config.toml
positions = "learned"
parallel_block = false
lr_mult_o = 2.0
lr_mult_down = 1.5
MLP neurons of a small language model. Each row is named by its layer, matrix (gate and up: input weights) and neuron, and shows model dimensions 240-367. Each number is 128 + 24 x the weight over its row's rms, rounded and kept within 0 to 255. A neuron's up and down rows have the sign that makes its largest values positive.
After each neuron's rows, "fires on" lists the tokens most often at its 100 highest values on Wikipedia text that the model never trained on. A number after a token or word is its count.

L3.gate539 [123 109  72 153 129 123 122  92 114 144  97 158 128 126 134 180 138 140 109 115 100 167  82 179  66 104 129 117 138 144 157 107 110 120 126 135 140 160 138 122 124 123 114 160 150 141  77 136  96  73 109 129 112 124  94 168 112  83 140 151 119 128 134 143 142 162 111 109  99 152 121 117 125 133 145 139 131 146 153 117 125  81 123 115 109 155 139 134 153 144 125 143 187 146 125 172 116 141 165 131 127 114 132 126 143 121 162 158 143 133 144 115 119 153 171 126 127 112  90 144  90 114 124 142 126 105 151 127]
L3.up539 [137 101  79 133 130 174 113 127 105 154 129 152 154 209 123 148 164 120 116 137  59 133  93  85 128 167 126 120 133 187  79 142 137 141 158 145 140 174 130 135 159 166  79 142 137 107  84 114 162 110  92  95 107 108  89 152 122  90 127 129 105 134 131 104 136 124 121  99 173 104  99 192 120  68 148 108 107 157 147 117 136 114 129 128 135  87 165 138  91 164 158 172 132 143 150 113 163 105 108 161 128 110 154 135 117 115 123 113 155 136  98 108 105 139 127 166 136  82  90 172 134  90 158 130 167 143 122 115]
fires on: "ic" 19, "av" 11, "ce" 10, "ike" 6, "h" 6, "ive" 4

L3.gate437 [162  92  94 131 138 101 120 123  96 152 113 141  45 112 131 157 102 122 126 125  98 169 109 107 147 179 146  75 116  89 137 168  99 138  95 130 132 129 106 118 102 122 158 108 108  70  99 135 128 162 165 118 148 141 145 159 133 103 142  89 101 124 146 126 134 161 166 122 132 145 161 141 105 149 137 120 153 105 124 149 111  74 122 166 163 110 106 160 162 166  91 136 162 141 159 128 101  88  93 122 174 116 135 134  98 154 160  86 133  90 131 178 164 120 153 109 160 153 130  89 158  91 155 111 121 133 144 140]
L3.up437 [102 150 138 137 118 184 137 114  97 168 126 102 175  92 140 143 112  97  88 114 158  57 124  96 135 144 146 150 144 135 154 148 137  89  92 138 137 135 195 114 120 130 113 134 120 140 142 113  88 122 130 111 121 105 123  68 136  94 138 121  75 153 151 174 144  99 164 136 146 150 165 147 175 153 130 135 107 150 116  72 166 157 112 128 105 145 136  91 107 106 136 142  95 117 136  99 120 108 155 172  89 128 124  86 115 130 153 102 127 104 111 111 117 106 121 135 104 168 139 104 153 141 115  93 150 119 136 152]
fires on: "===" 38, " ===" 10, " place" 9, " served" 6, "om" 5, " listed" 4

L3.gate146 [147 106 119 165 127 115 172 146 149 202 164  82 103 161  91 151 103 145 117  75 147 133 153 135 155 160 101 183 117 167  77 120 123 127 125 121 130  68 116 137 135 108 156 101 110 145 104  94  72 123 138 123 130 123 141 129 109 108 149 108  88 155 127 107 165 131 134 170 151 129 131 121  97 154 120 147  76 135 117 166 131 153 129 132 133 131 138 137 126  80 146 164 139 120 123 196 158 128 138 138  85 130 130 104 161 157 128 121 121 131  77 142 134 143 150 147 140 168 161 107 146 119 116 134 123 131 162 138]
L3.up146 [113 124 145 179 129 135 187 169 144 117 117 110 148 112 114 197 108 153 162 149 150 140 113  77 118 113  77 115 174 160 113  87 137 121 128 126 115 152 113 146 106 113 154 127 134 114 136 158 144  93 127 110 115 154 153 142 126  87 139 113 164 151  99 107 123 139  92 127 111 113 101 153 112 158 113 148 125 160  81 127 119 191 115 127 111 100 104 140 137  81 132 113 145 146 113 102 167 142  89 138 142 119 156  97 130 114  78 129 128 125  76 148 114 103 130  99 173 134 142 138 125 124 132  92 136 111 168 104]
fires on: " on" 26, "ers" 12, " the" 8, "s" 7, " as" 6

L3.gate395 [112 126 131 141 140 158 118 109 174 124 158 105 107 165 154 113 115 154 113 159  95 145 106 136 125 118 132 150 129 109 121  98 120 169 150 123 110 184 113 141 117 114 171 127 131 169 153  93 140 108 150  81  78 127 155 127 145 140 137  77 129 138 105  80 150 114 165 122 136 129 139 165 100 145 120 151 144 160 118 151 118 131 105  82 129  98 131 131 107 120 135 122 149 103 109 128 142 146 152 177  96 135 139 129  85 123 137 106 114 156  86 140 138 109 138 124 133 157 145 126 125 134 139 132  93 155 125 126]
L3.up395 [131 161 132 123 106 129 134 104 105 104  96 142 134 127 162 113 101 117 153 118  83 147 144 104 135 105 171  79 122  74 123 138 127 113 142 113 148 165 131 140 132 128 126 135 113 115 113 104 135 102 137 111 111 145 167 119 114 156 119 151 122 150 106 130 155 136 125 122 162  88 120 142 115 145 124 113 120 108 114 147 111 157 107 129 119  91 111 132 149 118 151 132  89  90 101 149 138 142 146 205  96  87  98 134 113 126 128 154 167 128 118 103 130 144 142 115 129 158 120 103 145 118 140 156 106 102 132 116]
fires on: " b" 19, " president" 12, "or" 8, "resident" 7, "man" 6, "an" 6

L3.gate202 [151 156 108 121  87 136 118  75 124 160 125 140  99 101 120 101  91 146 106 136 107 128 166 103 140 117 108 105  92 136 113 148 142 125 134 105 130  91 126 107 136 116 120 110 113 166 115 103 123 135 157 156 120 130 125 134 134 101 165 155 113 138 125 129 122 124 145 136 137 126 126 166 107  76 106 113 146  99 206 108 160  95 114 136 113 139  95 121 117 151 133 136 123 124 132 105 104 122 165 132 139 105  85 109 128 159 140 172 174 115  96 112 109 142 115 181 113 136 108 152 158 116 103 143 138 141 134 103]
L3.up202 [148 151 123 113  93  98 118 113 146 142 177 108  91 113  87 138 136 128 127 135  82 124 134 112 137 143 136 162 145 173 112 119 166 154 130 103 127 124 144 110 132 120 101 105  87 134 165 141 131  93 128 166 142 126 107 141 184  91 176 143 130 147 152 164 113  87 159 176 139 171 120 164  92 103 127  82 135 131 150 122 149 113 160 162 106 163 139 167  98 132 122 137 108 137 109 140 110 119 108 161 139 139 132 159 133 114 116 115 130 158 133 147 124 111 116 152 122 135 140 127 114 109 116  91 131 121 109 109]
fires on: " as" 31, " rem" 14, " into" 7, " comm" 7, "omm" 6, " very" 6

L3.gate743 [115 136 126  89 134 119 111 131 130 109  99 103 150 100  99 146 144  82 102 109 157 155  79  85  91 106 189  88 160 105 107 143 118 116 174 142 128 141 111  95 147 129 123 133 103 138 149 114  71 132 109 113 142 163 167  83 132 157 110 140 155  60 131 149 137 160 149 151 154 126 145 109  96 120 128 128 130  99 103 162 170 135 158 158 141  99 201 157 145 109 123 131  69 159 146 134 116 128 102 110 111  99 125 138 108 163 132 137 162 121 155 155 125 141 134 162 150 118 157 130 125 139 115 115 136 160 136 128]
L3.up743 [103 129 125 124 156 131 147 121 121 141 141 138 127 112 122 115 121  89 138 107 106 170  73 208 151 132 135 116 143 141 135 125 134 123 135 119 137 138 104 162 151 133 126 120 125 140 131 148 133 105 142 158 106 148 122 145  96 129 111 119 109 144 186 165 139 113 142 118 116 141 147  95 154 131 145 129  91 127  98 107 177 116  88 136 132 142 140 115 124 121 148 147 132 127 119 134 107 146  87 119 100 151 131 159 150 178 115 125 146  95 164 133 111 102 128 130 155 115  96 176 106 143 144 119 171 141 128 117]
fires on: "ran" 39, " Fran" 7, " Dar" 4, " Jer" 4

L3.gate503 [127 142 129 144 156 130 157 129 146 144 148 113 153 145 109 143 138 137 134 135 118 152 133  99 139  99 130 157 159 139 121 199 123 140 116 107 154 117 109 139 151 141 157 166 168 144 152 113 140 151 142 135 157  91 136 143 135 119 109 107 124 148  59 105 127  92 106 113 125 134 120 142 131 120 152 116 109  38 122 175 135 143 139 151 185 116 119 148 147 127 113 118 124  74 140 123 119 100 169 105 128 128 160  94  85 123  89 119 148 154 147 115 111 113 137 155 151 115 139 127 144 124 170  60 132 126 117 162]
L3.up503 [130 138 102  99 159 148 158 109 148  86 128 164 152 101 171 134  83 156 125 115 121 105 129 108  98 135 124 158  96 110 128  79 132 208 116 155 142 175 146 134 131 127 133 135 143  68 130  94 124 106  92 125 146 134 121 122 142 161 129 134 139 169 109 104 166 130 124 103 153 117 143 104 152 131 149 124  85 156 106 123 142 167 138 128 154 110 116 125 108 124 133 115 119 122 133 114 119 182  67 115 108 160 125  97 163 163 123 137 128  96 139 162 106 133 155 125  88 128 155 130 111 156 141 104 135 102 112 127]
fires on: "at" 22, " /" 14, "orn" 10, "end" 6, "av" 5, "\n" 5

L3.gate104 [114 157 151 142 127 153 155 120 153  77 132 117 132 134 109 124 105  65 145 139 121 147 104 173 140 126 125  98 114 129 146 132 143 126 146 128 149 104 115 112 124 140  96 142 117 112 166 161 159  94 123 109  99 115  89 126 136 153 140 111 119 117 115 114 103 130 172 122 113 149 111 116 132 112 131 142 101  69 141 125 147  64 112 127  96 157 176 134 122 148 118 129 142  93 111 148  96  88 146 130 152  74  69 119 133 159 155 120  95 121 163 154  95 114 103 113 150 154 134 119 109 136 128  86 102 123 154 110]
L3.up104 [120 109 120 184 117 140 118 101 109 166 138 137 179 139 143 155 126 130 155 107 122 145 109 105 145 130  62 121 131 159 121 161  92 115 126 162 130 130 117 149 102 186  83  60 117 176 131 122 116 167 118 124 142 124 118 117 137 128 106 117 103 182 117 157 140 140 146  99 109 177 134 136 103 181 125  88 152 120 103 108 121 144 162 135 133 128 116 114 116 106 161 161 135 126 117 156 125  84 151 185  88  71 133 177 137 141 113  94  80 134 103 136 134 142 142 182 111 136 134 104 144 131  87 123 115 134 100 116]
fires on: "i" 70, "'" 6, " bi" 5, "j" 5

L3.gate449 [147 139 160 125 119 127 130 124 111 137 104 142 100 119  97 114 132 174 155 114 111  56  85 121 126 114 126 130 117 109 170 124 162 106 162 112 113 174 156 129 125 146 122 106 145 122 140 123 151  88 119 117  84 173 123 112 155 139 120 130 161 131 160 150 111 121 132 119 146 160 161 163 131 117 166 111 127 127 128 100  94 147 104 146 159 128 106 115 175 114 168 105 173 187 119 144 169 107 108 142 139 151 122  88 128  98  94 129 119 104 101 138  97 165 155 137 149 141 136 103 125 159  91 143 118 146 154 136]
L3.up449 [126 134 147 114 101 145 114 125 114 145 118 120 120  94 159 168 121 119 132  74 159 114 144 133 135 102 162 136 154 172 140 136 150 161 129 112  89 131 150 108 110 111 104 128 141 125  78 150 136 171 139 164 132 166 121 109 117 156 169 138 127 173 145 161 122 135 111 105 122 199 117 111 151 154 128 115 126 167 105 109 111 110 101  97 158 125 151 106 144 117 139 153 171 142 158 149 115 109 184 111 114 106  58 116 113 133 127 104 113 127 107 120 100 138 131 102 183  87 148 148 137 152 139 149  74 112 143 104]
fires on: " is" 11, "R" 9, "M" 8, " %" 8, " $" 7, ".6" 7

L3.gate114 [100 126 109 144 138 146  96 128 132 147 122 130 116 132 130 178 132 173 136 115 125 112 129 112 158 176 125 151 125  94 158 154 135 154 184 141 100 124 210 158 103  79 153 138 110 128 158 134 125 136 167  82 114 132 105 190 140 121 125 120 138 170 157 135  97 137 119 128  89 146 173 130 158 128 140 173 131 116 164 131 107 157 113 157 158 109 104 125 131 143 151 150 138  91 106 159 121 170 133 133 130 155 127 142 111 104 109 143 156 134 118  91 144 157 143 133 138 128 126 158 123 162  87 125 108 186 119 125]
L3.up114 [119 152 158 140 130 114 123 118 110 125 140 142 112 124 133 159 133 145 113 110 118 154 105 123 108 183 149 146 141  86  88 126 173 104 144 139 114 148 158 149 142 112 130 118 169 136 182 126 132 130 124 117 112 141 128 201 143 167 112 131 119 125 120 108 145 129 117 127 104 121  57 107 125 110  70 119 165 112 165 119 142 144 135 133 158 116 138  95  98 121 135 149 161 130 122 111  90 162  89 136 156 155 120 148 155 161 155 115 115 131 127  77  73 141 132  92 147  80 133 100 132 103 118 124 109 151 105 166]
fires on: "che" 20, " sy" 11, " con" 8, "ond" 6, "hen" 5

L3.gate674 [173  92 180 117 153 116  93 132 151 142 145 143 104 133  83 114  81 142 122 167 147 156 149 109 109  89 132 109 106 158 135 108 136 148 120 165 145 119 119 120 124 116 130 126 153 126 167 118 129 118 189 142 139  99 123 136 157 132 131 183 164 127 132 155 168 131 132 104 120 169  96 103 165 167  90 131 100 151 134 109 126 132 151 123 141 140 107 147 133 136 146  76 162  79 117 141 101  89 117 125 137 175  85 186 114 141 124 111 122 120  75 136 112 150 135 114 125 120  96 159 130 106 132 142 129 114 142 110]
L3.up674 [120 170 139 157 145  97 124 142 125 166 139 100 123 144 116 134 114 156 146  95 142 139 169 135 125  96 109 127 118 137 136 169 152 101 148 143 131  99 148 210 183 176 122 115 138 164 127 113 122 103 119 105  69 140 141 164 130 176 133 145 129 111 136  96 138 149 149 179 145 138  99 138 145 138 116 155 129 130 109  70 137  87 148 130 140  96 139 126 118 101  96 135 151 101 112  92 123 103 119 146 151 112 111 143 109 141 111 101  84 131 106 134 132 170 154 159 132  89 115 143 128 131 122 119 108 164 164 103]
fires on: " first" 18, " term" 11, " film" 11, " time" 7, "ight" 6, " second" 5

L3.gate136 [126 112 130 113 104 104  99 112 121 152 122 172 161 148 133 107 102 135 156  83 136 118 134 154 174 128 135 135 108  84 132 139 110 135 157 134 152 129 120 151 141  69  92 154 168 127 183 107 148 172 128  97 110 143  98 119 101 135 116 127 113 144 127 110  97 113 104 121 114 136 105 128 108 122 110 113 100  91 124 128 131 136 142 130  99 113 103 122 127 153 116 132 143 186 128 149  98 147 159 111 143 117 108  88 151 185 124 143 121 156 179 164 108 146 106  79 127 143 125 136 150 141  96 134  97 169 122 157]
L3.up136 [ 95 160 163 147  99 134 186 149 130 127 124 129 156 100 137 146 137 157 120 122 141 130 140 106 143 171 141 103 108 125 115 128 110 116 103 100 139 126 115 111  97  86 131 164 170 124 139  92 151 132  97 146  98 162 148 188 107 132 145 145 114 114  69 119 132 101 107  88 164 131 113 103 121 112 104 139 119 131 209 154 103 128 114 109 126 106 156  97  98 140 145 134 136 179 112  96 146 108 120  98 163 179 105 110 143 126 171  93 138 141 104 124  93 143 145 122 129 165 114 102 148 138 139 105  97 140 164 109]
fires on: " while" 36, " is" 9, " with" 5, " run" 5, " along" 5, " help" 4